python train.py --num_key_value_heads=14 --intermediate_size=2688 --norm="layernorm" --norm_place="pre" --positions="alibi" --init="normal" --init_std_qkv=0.0216 --optimizer="muon_variant" --lr_mult_o=2.0 --lr_head=0.00341 --max_grad_norm=0.5 --dataset="wikipedia_en"
MLP neurons of a small language model. Each row is named by its layer, matrix (gate and up: input weights) and neuron, and shows model dimensions 0-127. Each number is 500 + 40 x the weight over its row's rms, rounded and kept within 0 to 999. Numbers have three digits each. A neuron's up and down rows have the sign that makes its largest values positive.
A block is one neuron, or neurons of one layer that tend to fire together. Before each block is what it responds to, as a language model described it from the Wikipedia text at the highest values.

Description: Clause subject before verb
L4.gate74:499530508474419468482491540444495481494493497439469516452463507457571495556499461559501507499458470458478568558481482490497499474390486476598549498531485443489528436436528528495536458526451504494488486537489506507576462477449565481512557481513454512515562494444483490509453488515503421462448499478500536511490512455463489474551462503509519513436467515427524476532498487466578585528567
L4.up74:470530474539509540453511567428508514493445546494530480501452494482484535574446416526568449482474442531423613500539474507534440457556486547518483568467504501512435486563580491532486451561536458483495524456420553490487479485444498493456478470499465460541495477493463473499542409511558439537399502484525527489574555436439514483550415515501556557492463492528477492516508493536497555537492
L4.gate127:452449455471498499484487511494515448541500432530523492555555476491544529537526490512552434464463453521430513519531503576506517466474486428526551510485540488510476467481483490504596497524523514535491501501515502480489421542446477503443569509520535484558524550491424490489477421468569518588578445436452470544521449495511534498509489533492483477439448493528458499552500475544577436457454
L4.up127:413457571530496385423490483516510444521496439510484462594489479517569472513512438460483518453531560475547465536518531548472506439448525491494526537526494465491469469476500510528562524454488506538538478472521504531467511499543470467439577534560531439497594596564449482501498481457495487557530492458510474517494525448497587529507619526439577450499498475548434493578538477477528384515499
L4.gate861:482514462580488521508454533498450509440384567514476531468458483457498538480499473488480450522525535511464509398479577540479489591489486519518517480477533478513516468549529432469535521475524534491506465478511531473491509547518500532554478455516518537496565538496429515543534452449463525432462479478485532566541418501546547452583527486497488535490495524472470589493539470455487492456495
L4.up861:435489505534531477504489479581466496441534482522502525530542471480486518486475487519476551513462509458494520477542513490537410500496513523525482512558448476475468515529524511479559431517471475517550547449483521559480489508471509466483492495495535528498454524509499455524482486520416598522501526506481548483528486497496538503479500554413548529533533465463425397459472532485500547507446
L4.gate962:484446477432537490492419494528572535532488528518580497494415513595452550447508502440481510546479521499539445528520547456520481430495461491478524525563528546487461431585485515480505539459479483493432532457473488527496443444478468472522456456422441458492485455446465518467417475505501531481489446466499490485481504403531576492515506489571514517497439551480464512492506535414482504450495
L4.up962:484534490529539495470495401494491536518499478480560412488526516528476456497540527524479532485465508488413455536492571455467456524450473437521563513460440561451481531572518563481603541483547500458485528506539476559505409470500504559454525506566517480493557515501560541502442512540449443539472451536486480517535529543522452472465477508456578503469591472556471538482525484517472515500455
L4.gate969:406491429492481544465496448479488561509507519520475568479443553457508440397474502470498458458500501497548512496469580504463583447451509505494473475535504520538480525488465478466520454451462484467443478514489454417530476479524602582496498513483477551516453461455407488441446514505495522466431484497472600535517475504467534511524467503473551518447531403521474495529537477581487511502519
L4.up969:476508552539534526514444516513509441546501496515549524520556517490504513484563512554482547479456557462515541447452507541527523549436464464481538492462494530540407418561492461519503574494519529546514524491429563551504496547474443530563556450470527527537436506444441412492513500479566488505502509484499438515492514480474456477501569490466494524519509506490425492524494493540532499506502
L4.gate1372:493463454533410501496547419452521519532550479454585504482494480497495449572459510563548489488422381418526548573480494516511504498531570471539513474480524538459542486446542495510513519533495493516630516470484485469493441581517539420522475521532530408501460455491481480478489487518572493509490552485560554390516528541478504481557479567515504523477543522520483529541455476479431505481519
L4.up1372:480507487508493521458494527500507523497406568480516521494485493491466495492532513513505450525480519514476529431396431497534494458478477516477478508510535501517554510476533543450530462528525523514538472532430518539461521504482515526501559486568482501474525590521499494484492501443436439488481542464552565527510519466497574598492455512494589519510474507519515391499518386520499546431508
L4.gate1811:512455452498509478473470494551555570507576457476446579470530509508428499511495436490492449424509429427576511512470538470528395474496504503473562532554565475510490489503577549563484476546409470538528485409441506503539453505533586487462473468525465443490472413491466514494499459525526498505481455481434531524510503549492526444510529488577544510477443553448477495459476487426535513470527
L4.up1811:504545446543445462513598489502473505440531495560554460518470427531518472505514470492483453458486502521484529504506566505397559537545486486475487505514502528466530517469501511491607460598556486459512463518545546524526512478589468484505514512559523408465526533474527593495479564511484546535452543442544565526545506428502491445561490529463545517517488505479532502496516498537523465578471
L4.gate2135:401480473545508497385527470497426468537534417464442457540477600480488537416479475486508441551414465504525454544494480432555481534480490513555543506426487491472475477521499523491575462558428495525533460487543448503482486488477573544522495529493511562535465489483463462515483372571470617518525427458472513468522529497450548546525513489551535510520506499508437512538493447530564489468485
L4.up2135:462547516471564513530490481412555430493560518520500483507477569494503505544486530498557569518454474513478440525515565479515433539513544521494491477447503604487548444543562532413452503549474465552498549440502519452562503509523504443480456455473525479513507521555462536474500496463576495511547481445554507495435422497573511553503458553430557468530521533472498489507467578522517602544493

Description: Word-initial "re" prefix
L6.gate947:450442515471496502525515461509560535542512467515535465491487490466477517458557490477456481491520524521507587513543524462518459563467477453438494496526557562460390437501493460438526472471507511520540546536500501475492443419496480529450536453592487440522561528441498466499471589580541543505527491523531469533489501538511536458460467480541531482506524481494503564489517500550545423606482
L6.up947:533566454489474642514543552523507480566491481555500570498503558484549570524481481449466463470486532521534429416478514564515550464503516501571534538487466485500495483483467460517452498527532473505540460506472489525532497489521487531439457477474505553507457477457516463465526444501460489518542436453561478569530421477488568499522518485536520525491441532477476563464504484485511604482529

Description: Predicate word after subject
L3.gate65:435515493511456505537517484545491445471525439501503525492437497446483439531434553512573512571473608499528416512446516460568500488432524513521480579494468507504431502417543459540469475524450569451514468464471508474456512514476513586513497482467443510505508466507494455465522473522510481474533534506572481446560409464505557467559534536542484485497515482530456525417480500579468469480502
L3.up65:516531555485476517622386454493494470510519478477499487520529532546483447466538516570480505501579478565519484496493548518483490525467513478544461573521546478515528484484535484497515445469609546485503498453555514515555476486461465454503508486422629536536504506485596449501517558485534438480457442554493458478502524460484564517425498487455589393416502507500530495576543502485501458553515
L3.gate290:441550481491524450514494450509476475527389549482493498488531534498449469434438517512474452515557478500509505512590599519516481450436604518467436427515499428537502455511527483478502471472465544551461506485436521495481478495511458428485488515492443440487552513496487417531442410545503570454510465513588471434419544512473551455496465475451486493482489476577514512485492496547526459431512
L3.up290:455533418481493504495468539544502564518487568563513427463542536561512577444550459457444487478563527516502539486575496524482538373516493472467454552509515499544544487461456537426534538508519483473497471516491491404520452456496572486553450481477478538457487505470488493536495531467594541580536459540530534472424525510475513562471536461488506450478550514522540444467505533445485513476473
L3.gate1322:561471528508514567517514540488416546451487447546496462436531591463575519457552492489487479484523446504475574533537420495522476563425531485432525451481495520526530530459469493546569486464563539556509554462540465483557479520490534459547521462482477557520509489464422504534503562544444520474447429471534513514453529522530531533430548506526512486572522438504529499475519470521485518483534
L3.up1322:503494528470467467523453446566519541496532475472458521447508486552472509520555535496516520478527486514452561512476563510456485500577477539477471467488453549494506523469521524473447484457560504495530546520537532506524529470632481521345535450506499482537526498479499468475438480470512436565507525469501575521437438584537532476532477431504495498523549513477460435458564491499542522458502
L3.gate1728:483516480455511520480501443531516513532477542529478492513479523445495490480468559504567450555478541527502525543525467555560488502512458517468491434422504484472499492544603495525543433535598532481529475512528503489534477602539500447593583499448524521538521494476519436445510549487488481525540494533419470452487543493467479469483567444491495479505550484480463496524531503532492500444587
L3.up1728:488529438516512447543462449551539474490432507445498446516498526436509513459403507459512467546540484529453465439524505563483557481584499552454469510452448517520458437512473538551477439563480479530542400444455508441494510538515473456451552457561558494568525517471474456427499497448511482488472445536499491443514486533597433530539467560498535481522492538449459486541528478527443522432505
L3.gate1763:508515505394500485507510528485525550471450499500479460489487600528488478473515485527466635515579423555481573474504512616510448507514485442542474539553475512544545539473487463496478568463522508515536527514526510536507514515475458568536521499433559529445485451561506490538529577414471506509444537519532476465588545398541497471549493543432504519463487533481433494450505591523507483527477
L3.up1763:503442452490520518522426580496477538547499510514447526483472557529555435560453557509490501458470585497495487536534503475475515479481469623434597487546496460506549428501448427497490502459428487511483492493504496483510562463485407518469472475434532516471439587513495481575528577527552559549483497455572483516474448458424460472565442517488488492447515481499545528498517449511492451527495
L3.gate1971:539474526533519487528458537581553414444463503488475548507473510513501488462468538488553541475503475519469502513471492603471492507477554453456464457509463539550528509474577523453458503485545370457480442490521416565500517542568502471486533503459540502512547526453431480499552455483572460542437532528503492510462461499489510491584458459456573564543544540507499531506488455456452488510539
L3.up1971:517503522443479514484465448484512519537563500521523538455538471536443483518474538460513484513515500514543480555470492473437512516546517458495505509508562472514372495561445419518521578453436534484518479424480559539428515462520508536553522554545422541588468512506524528470559544466545471486564514452555508495548495506535523551537512509518499501510559518490441492490501528533466531474491
L3.gate2365:517458531495466522458473481464532513482510508489471485459495456418505474500511530452557478545434438548518467477453534499490524481474522536388491515498503498458484466517522494437452510528534500536514492467476585407557469531496561585482478515569482578456573553493458611441516550492442517426512433566441542505570401469492502526562557528426483442503560478534556522529431517615532540491547
L3.up2365:536471607465510505421408521460481485474464507540513515474537487477459483501490536468483483490496486498523463476473491546513538492462527537485509552540519562530493495544504499408490581496543455473479536513536503458518539497494593550561479521505589433408570496451523525567450460546472483459514445477461520483529530410447561491539445415472532568549544541576499549463522505547481424553598
L3.gate2501:424477515498554515482478471486490525539533594559527488438515508549479537469495500528457500522524602536457519464484440481565481520490397449455514511485436484478539438478423493455468575438503505520476526510495504453539515463520581555482484469561432420469533510562552523490492521492490482460536500525545562544488478548499539526525494547458537476478530509529483519502504497559449544472532
L3.up2501:549519556475471476521505548491525502501498537515479510498486457524528487489490565512489524509500551533458448544478525497630492472436434593518504431475469535486476443489455504468495522492525486554553497474433512524528380525446555511460537498470439493549541547503412603532487474489527464498550533486550561539484470546483498583466515499501454460491477487517461513557506492592456476507571

Description: Main verb after subject
L6.gate1215:518538476486521563452544602511453513485449500549475553521432582472536474435539481444556480500509526508556466454549504521526525428533479403542474466520481461518477474485431483513484505524546535439531540590586468548512498502523512559448498491463496390519531442501479455482438515449516473550503468512428453498485490508452490467541463472491561485475462520501475579473436485508566434490502
L6.up1215:424494497529540551484515472539570529530483461509527613523552523449474455549522507520453500430495511409526502541592458501544551544541477575523469469448482587499529441498508523557505498529558516432489444516532446514419439460497536424460509559464506421502546494484545551512518511459544479461559493605470531460484500432438465571516488567506401508535469595562432512535548539501524499463491

Description: Predicate adjectives and participles
L4.gate372:449467504449545447525514486497459465562472521495454504599522512527555552519531494511560490486491414474448475490518537586472516538503440463506563566557496561496506493526498501534569514500513493561489558486526508507530469521482537557489514533521466454542519503520470547475499556513547454475545533565501512475522517487475523557511529373526573563522456448541503436533525431547557499496577
L4.up372:431467480473450545504514517406571553538617484536534506523559538497441512497510476485559567510507486450508492551557524538501503516408444448450483456439531515471519499456516551509568498495490488539508543484452442548505501455476476486511491550479473436492493479516449606443517482534541451509514523473510481460502413545491555528457522475488542556506577491522468454567534511563482507535512
L4.gate980:499498420562503487456525460497495510520525478501494463507529496417533516477547420568572444524526462461490428544458481559498561550447408551535602514490479515522478454538515500513497565471551498551514511483520538482581479472514585437466532495532516498506490498548440483540400564475594512505426484532472493465575457494434472544491517476541556542521508509530515509437473545492485511495475
L4.up980:519509504439514473500465486514549470509565529494531513542495623429482506507467453542542455468516438487472466473538469605499439515473435480470478499395499505384554459478555476563531501480485529491489473472473514495527471466497564501529531524477474492519525477491534597510485464538480441502501581481490589578558440532451492501501515521454463535536418529525532434531471466599516415529486
L4.gate1234:495512460526529505483517519544536489518567521469468540459448432479519461524495524491516517452539483436443528495481554447442501487433450486513459504502444460483477504559445512520512544500477507523492483506497559532487497535460527573554506532504422523517545564545508564531472529578485481428517514522439466538442457487466458574473450479540516498452496489486515523503535531504450476541592
L4.up1234:487447468531552523498480507524463456528584472517496519507463484574450542477499473592563502445547475487476486486453530530467435524495461538489475477419475506562529578521519526459459499495438563525557447519473540483476514556486514502564573539502460503564535483479482549574458462480450451491491511459495490522459438501513413536488509515483544501561461520526497547570484479465393483525498
L4.gate1455:531467515483535538551479508576562446463508510485435527481504473532506480501465433459456471470564530467478492540482504466478536504482472469520465454533510531527515565523533470514479509498485447575518537474457474488575497456432497545543537468538452490420563564507540517539410492503463471534528493512517538510529434499536456488480575538541483474407498474542474505447466478566460412596494
L4.up1455:466541606513439516570504520550518494474514524469462551477536469586531520487465543413466547518462527453512478548512565504485548538518442562487528446514573475536534562465450490510436476485492515521454484435481467455496514472419549595483535490552518451516499502496529507524461514468451475526479484504516487520525488445475483517528512531497559488490525522494467515546530546551466504512488
L4.gate1624:481562558457533532517419544538427437509554450407513471471448429454492438439507559475529467504510478515434480517517513470490437447470493528476540538448481515445546535519509535504464513451536455484529477496477537506601458466495498456485515490525520510484481521510511535445549477470478485480476538542481461448518418440496529552437520531478561525472531495530444558522496491490467500534457
L4.up1624:495578433507498455560444493527517483544465453441560398533456503498513517486436512482467509525460443466465543480511530404485447529431482532523581525512571548502526547508497532511584505507507467472464533534484477534542493523516482467522470529491504519461443553437452467506459458508499500558442558565453447526585519510477473572463499540496510485456425516426531472573536456492532409569487
L4.gate1832:452466515565540526523500520475488532467499482530516508517609535546500471539542441496580546557523433528464441424561556463469545494495455497430532457508522543512468481454535448523540462534507475495491571540423473478485455468473538548430508548506430512503468465485518492502497450483551474597429560519497471456616487484507509584571448517562514493512504510546477453494508480461524511483500
L4.up1832:427499464497523537491517578500518439559480385550433488486456553531504559488579482486500522573546452572466443540480553505478452498495558489502420449484495570475450458442514441456472443480528472444516472537400569507516481474522602466489504473511440531523486472509471536501452522522604477512493445526471496516510478558456459547424461552504500561492507516450516506528521481447435459532513
L4.gate2074:520504521530542460528466476545529529485527482520517530502440489507597504518462527445491525533496530531423579515500402481476482529530483485479504550552523509487485613474530552470487533507448529551452551460492512499388459461561540545543453549496473457504438484461471500495439488582506469488446426481535500477511560603468493499466451500496494519501473480393504458525498533571550541455515
L4.up2074:451499557500495489525535518515514535529499469459448478523514504533507520557565517452524526506513489513512490545502567537460536510442498462518542534429536564553478477544508475452521492501525517553445468521590436441557584489401479449469544450504416533469495454486501479480519496457506479598516547507443426471523464391491504532505428442522504555489496478404484473534501494575518524497522
L4.gate2511:493516507534500510534479539551501487550532509587520484535489479458483584513503483519557529538507402516530467434475450566477510457484548519496515554452501548479540502547465509504493454454575464519458546491557472510555538485482590518552492539481520496509493506491476431519539515507573451527523514503496493485504505507485493457532505450485525523533484521453482475531489541493534513478601
L4.up2511:469473482508477499536428535508533470556475542533482465537450471480488569533460476567513485504514516506478578456520483454522501459443485511487466532498479476525476481509477507474551534512448444485513558509476505474528535483496442534444536470480561509473439576531485494482421524454531520474502466540471551515501594513545499555518442477498528501492468445492529486526517520476475449559519

Description: Re- prefix and title quotes
L3.gate445:503534451493530485493453513490481549462504441487481449539508492490515528491475519503488496481433531457515521466528415483497475482453573436497607531448483472453499445474544491449472542470450507533520481548563596533534464477484581581537570487490535458481497437469420436525569445549493479477525534465455501615483464530532466545481548500447513527509471523511597525473520429507555494578573
L3.up445:470501467419482569520431520523470462508521468464435425512434450554523476527490494530528472531531569507469466498558484453504532440494472441448508564508471430506447471488484433487512535507433492528493517497540547496524440482498586548501542518439531521462603502542475496519576460600528454495531548463504532562527473521515544545454498518534520451451534542525478478478527488472588484519452
L3.gate566:480512497480511524501472481485513502524572466458480513535546484458546491465487565450474513507536540502513546451536483458517492551515486475485546471458576486422467496483541452573484494532478494540486537503542492544494522459514474540523587528476431541480518526427475484552460498474389530536477517475486554516536457533492490494500508517514469501518578528512485523467440485578522540533510
L3.up566:459449502507475511505479503495475443485543519499476451511475526467504551538534574452457449503525585516517458488600524436517454546518418513455478395577541495528482521535520441573415444516576468531458598476479464554499566529569514435550543487445507550435491500515593506543467466484495541443550583518433481526478508471535446487470474564512432541462530495508439476434493567520526525504455
L3.gate581:492506522456445521550482548544524436512534536553437470526481438495545514580525490459513534551437516568529541506461520469555528461482455468451511575494449506475547527542484451568555532564453522541533490477533483544464486455508479464546385542513499519474584435543546521574510546459455447543491494425533492556482436555471517566489484551486519434438546552520529567551488534482485527510543
L3.up581:444531502587566493499535455448479428524487467479472522444505508524500608407536497537503514466499506458521451506528521450458461419553544527450517503474546469516519493465488532484507471578458531490445520558514465515526588439583528556494512471585516484503456389556504462576471519476482559495554488492495457458461512459557505496456481468531510580512530483560537506551480517429478579518523
L3.gate653:514533575471487431487546533555540508591499465550428519440443504565561509510486483497491480477493513498498498484504485543522499560472478484550592493432462493512514480494478392499538521505418458501492530553407466465527603461491514574445516500511488528397493501520468540537488523525537452576506445477518479505474409443499534465490481551510481492576527469503402491487480440480582499569509
L3.up653:422500530550575512495489467499495515508488519511515473516535422464447446514433547479536495429477535516555509512528528514498530530442508442527465518516479570565514546453520491492421538481518499512557454528585449490545527486447470528533482511515541562520450501502503512450527471521541500462546492490491588481510537468410523472518544522520563483487457607437473497482490483456469509547588
L3.gate1551:531472496554502587518527536526485534473520474486475453428514519445509564459418508483456486495482541571519504483559529418549517538515487407480470431481453463481533517513446451548512511491460502521542501435509528489476515518520522552475510460513560495531488496508481478527489453479550499504488440488542450471465474519415494533499528481480441507467536537489485480583451425500572545593490
L3.up1551:513464484474504417509478500491521494512482471519515448573557514594520536482493470503502478541423539510462513507519444579424498497411509514517513503487479481483487392475474487483521458444431432515541470465498502513500491488524551453501452442528533477459477472468476491483494573497524524476486451390515536505563539422513454481540512616490489487443573434440462513498519508520496527520564
L3.gate1607:529500483453497512567515440589578466478400440475504471470502528527502536546529447450463515571483555507499418479523514478446458456429534479486504517498485476412483450502557448478494447459426460570511547537542557529479540483484476564558490535477506427456453465456422488568463489522492474429483497506526499476513475505468521492475476517485532369471439542493498447437525426566504531448412
L3.up1607:521584515539548505531508540492485471492443481391512509477526532553459562531474464514539502454500560499578543471530525513462484367582498546605495542525502544471487506509506502536522481455517475489491519528539524488463501494506476524534529486505478517543549510498432445538445505526524541469495544532448536497513410510521488448512404506528493474455487490519485488485456490524518527429529
L3.gate2495:490525463551558499488522460504441509467454486500545474494567573492478421466527511424577521449455560486486514525459588477456439513452500524404491561547561549478448474505546490483486408528391546484530495481464415553460501484509478494520455520545512456481511500474449550483456514434406474504503539484483558462505459464463510468476472568477554484478458443458470565515486503582520491523522
L3.up2495:464465507502504547450424542496441524463488524540484464486538542509517533526564481472493500406486509464524423450476478527572542478534462513520571550487527550444460470449555493491471534517521497500419523538465506481492515538526531533544489537529486464478499539464348439551481490539538510480542433482475416515516445450544511562458516476468507463504453551570488453457381473533447494535513
L3.gate2545:519491465545493503512503515495464539488506489499491510488541521524504520443446549496533520473528558494448514501540439542489492487511507492555494496467492514481520475510451437482504524430515452467421494528555466528469487494567487519488540499493551509446503502427467550482450480420462448500512534534468504532469486497480484476525501550466483455493475445491499501533502457401498482468531
L3.up2545:516467509510470445534469504555519535508504469518484503557509520420430554503546480557448543465502487478543509475432485492570567557518540511558494426499495457469486509493413427456532540455528483489519404512533466504514519544579428511461520546534562460508533528546515499567531501510549483456469600504431506536488441535569516536469522540390445402469540511515391495501475500544447499475459

Description: Opening quotation marks
L4.gate6:563434543494476500531479460508469485559522520580489509550458473513468531473537509497539419553471507515506409481471512564501535489521467462518535483443465501538500430441504532524517486451542511416439527527528541454483571532471471535482557521510471552510475486472394488485471478479511447547435465523495604489492541498571418544519520513431518547469617472544542524507509475511542480470572
L4.up6:534467532543517485532514480540477528603465573452488482467487488599476511490523529590547489518493570499505493480463488529450494458532517496493489511448415424502518490564533467475384545539462473463467561565500521494487503525482492543498523492469454497444494564546561522525463469593496508568477532590480557522507539518551479533478512554413479481534504470532543512476524483482499520575533
L4.gate522:476485422510475423500478531506488515505527536501427546513425485424515495455491508530530508433454462524583435461483444514532470549467482468468500495447524474577576559546606490504489461524518482512547507498489486493471475463446494526498534557480469460452467515547576484525458426530470481512513481503510515457468553589476524522523536535492507483499527498478507407504459473513443473534505
L4.up522:470534474445520469541461560555454475494518470533467476516448499511520524466505502473570538495469457451547507466553543546517586483538451455479511544471502468500505465520476527457502498477465505446560505526413434519401483501510505506519485512487515561536470462526536467503487476538443525501549526448510407499462491543520518501468419436497493531531463474463533539510460481491504550538504
L4.gate1247:577445471494503531470523501536517513455472478457565491477494487498476411467415527459544485574427474489555476482553471556564486461496431484475520496521513447500499548516513444508507533570488469475471559483536522473555527544509452518513511491547514494416500538506522455523471508523495469545464508531567547567480563463485528447553437523474480478501470563499530496465477465540494517465536
L4.up1247:501514557587525548530547484461553516541463501476479525530563462446500461586461503548531449543473499508531495440437549435518463532484459515490446506506517549514514484414516500507448494523545403545516435463497538498491548491545496470565493504448452558432530530512496497593579529488500545509482462507485554504445606464505509494478413501482546497498560536513477478409532478483466513558500
L4.gate1376:496466540467486554457488416517463550520507571513487499487458547516520453415558445523508554486504508474553481525431502568447544486483461513444483495515528489498490441523480496507556484465440555437544500490460505445435515565502580520536536407433483487510516461463541474506512476538416458436477462499511488578543520527538506494579434529534525543479501569461475491543508511502495505493536
L4.up1376:484512465539483533405431500506526478458510532509551535538466452490448479575506545444537477435503582438469492515507483509545475523542506515504502514538516508563522557572437404467586464471526443484495489489455550454540477485489479504542486481584449538466551586505455474538467500502577505440450457495533525459521540462515429453494542553485451497466534454504411539460482483513535481538477
L4.gate1405:524519557483485484541478534506454476447526417473518469486548484502528462442519535475536496460528537479508483462479470530478500525511456437527503439471550506552510460488510481488485493399511533417468459468484535406484486525500437506554491438444452459478559499476499438489495569525522491480448520525528457564511490474478519492455503504425496538471499502545509517464496463538487576454498
L4.up1405:512527502571443411533480452446486494513514531531495483482501521481586567508578478503521454486540510474581488415439545585467471526497443430485583469452506464482515467561478500533482503461471526498475500493481574452520486522527472573546501532496529511516517506592464426513481529443457467471471455500457588512474558476476487481445518489539440493497528474460511512513473508530453519518508
L4.gate1621:501548486481437543567492544559528448510527502559520461516543485480569486503459420519491513542538490454477491526487511513488444479513470543481410559485553420595582382488516497539499534510522485548520505465426449502578476480585550523512476588532423498522442457472530436555464566498491558505582580419550588505457469471460520534517451478477489500504544470525491458430469449456482474512472
L4.up1621:510500487502524497480481505517544514551527492526507444513511521546503491489530409595464546491522535518534522527511491503558449581410515530448399491494551394440488484521414492533423498440494452500453473482480496535597420492563488488470558462474491476481574424482549508488449517482531613484611451496420423502485493587485432457514499500531522506456527455498447577563520473480478524407466
L4.gate2423:520500461562512517436530513528530471525562494514512463481461554528539494540569440466535500445492490519512542495608482476507570431470494483455575440596523424528526492568521435472449534417477557491443440477505522417501432425541467519497531504485506481440512522531407540559508432528426481491548496503517519501552499473503488505500521542512471567518541536494518554432571487534589483467525
L4.up2423:485500518580513536474459480487525556531453505479508484495454435543551513472472548451532534480567567496541457466522450483562537495506523500430499527498588539515476496443448436601490477578491476485467490498546567472579545429486517514495509545507456523470558530570472504530415481550494483551519454510501535518491425542535443534492514483567526495559515501485488469503517519499502537451535
L4.gate2444:558493522425509520493533534503469486515580530487483469545559474543519474487513443533474544464480511450524461529492475515460451539463495435491563496479476558501528477541575484555574468491478523472416528499504490488567448465541487549539564498527455526478498503510510484547492545520499522518519481517533577538510433506525468512481486583431523500519541502508458586457506575459453430526529
L4.up2444:470518495482512455501534493515473506587512526517458525460436423511507448488516535518516506525506495480459507398491476528525460508444464472491488552548465533508474462458464516522508457461487518445516437476553488467508547472524494456575470470445502516466478517499464471516452439468506471541569419534483568437455467475612463573473479529514525486477565543475479518451514520590464492479522

Description: Biography sentence subjects
L6.gate593:491523494475516503426478531460526485444496529498456467494471509487432486578471550508462466470517569506435514389471519410446580495551431543510461617508492504416521515479477527453469556466485535577509466441495573534503513494521539514441502446497471510442579477449557525511526433493493564519460474489467509467452502450568464485514512475520455544481457474486481563484580431408525526537503
L6.up593:506496450545513518503458490473546525437549524359506513503497418500459515548521525524397443447550480473506528468479465475481524495554485451579527491484477560507469532402552478513477458429472542506567463562506532493519498567525546569520497503441527509518547452462457502467421464512530512500514441511499491452500546525524452433493522450479453501546457481427577477520455490488500461582577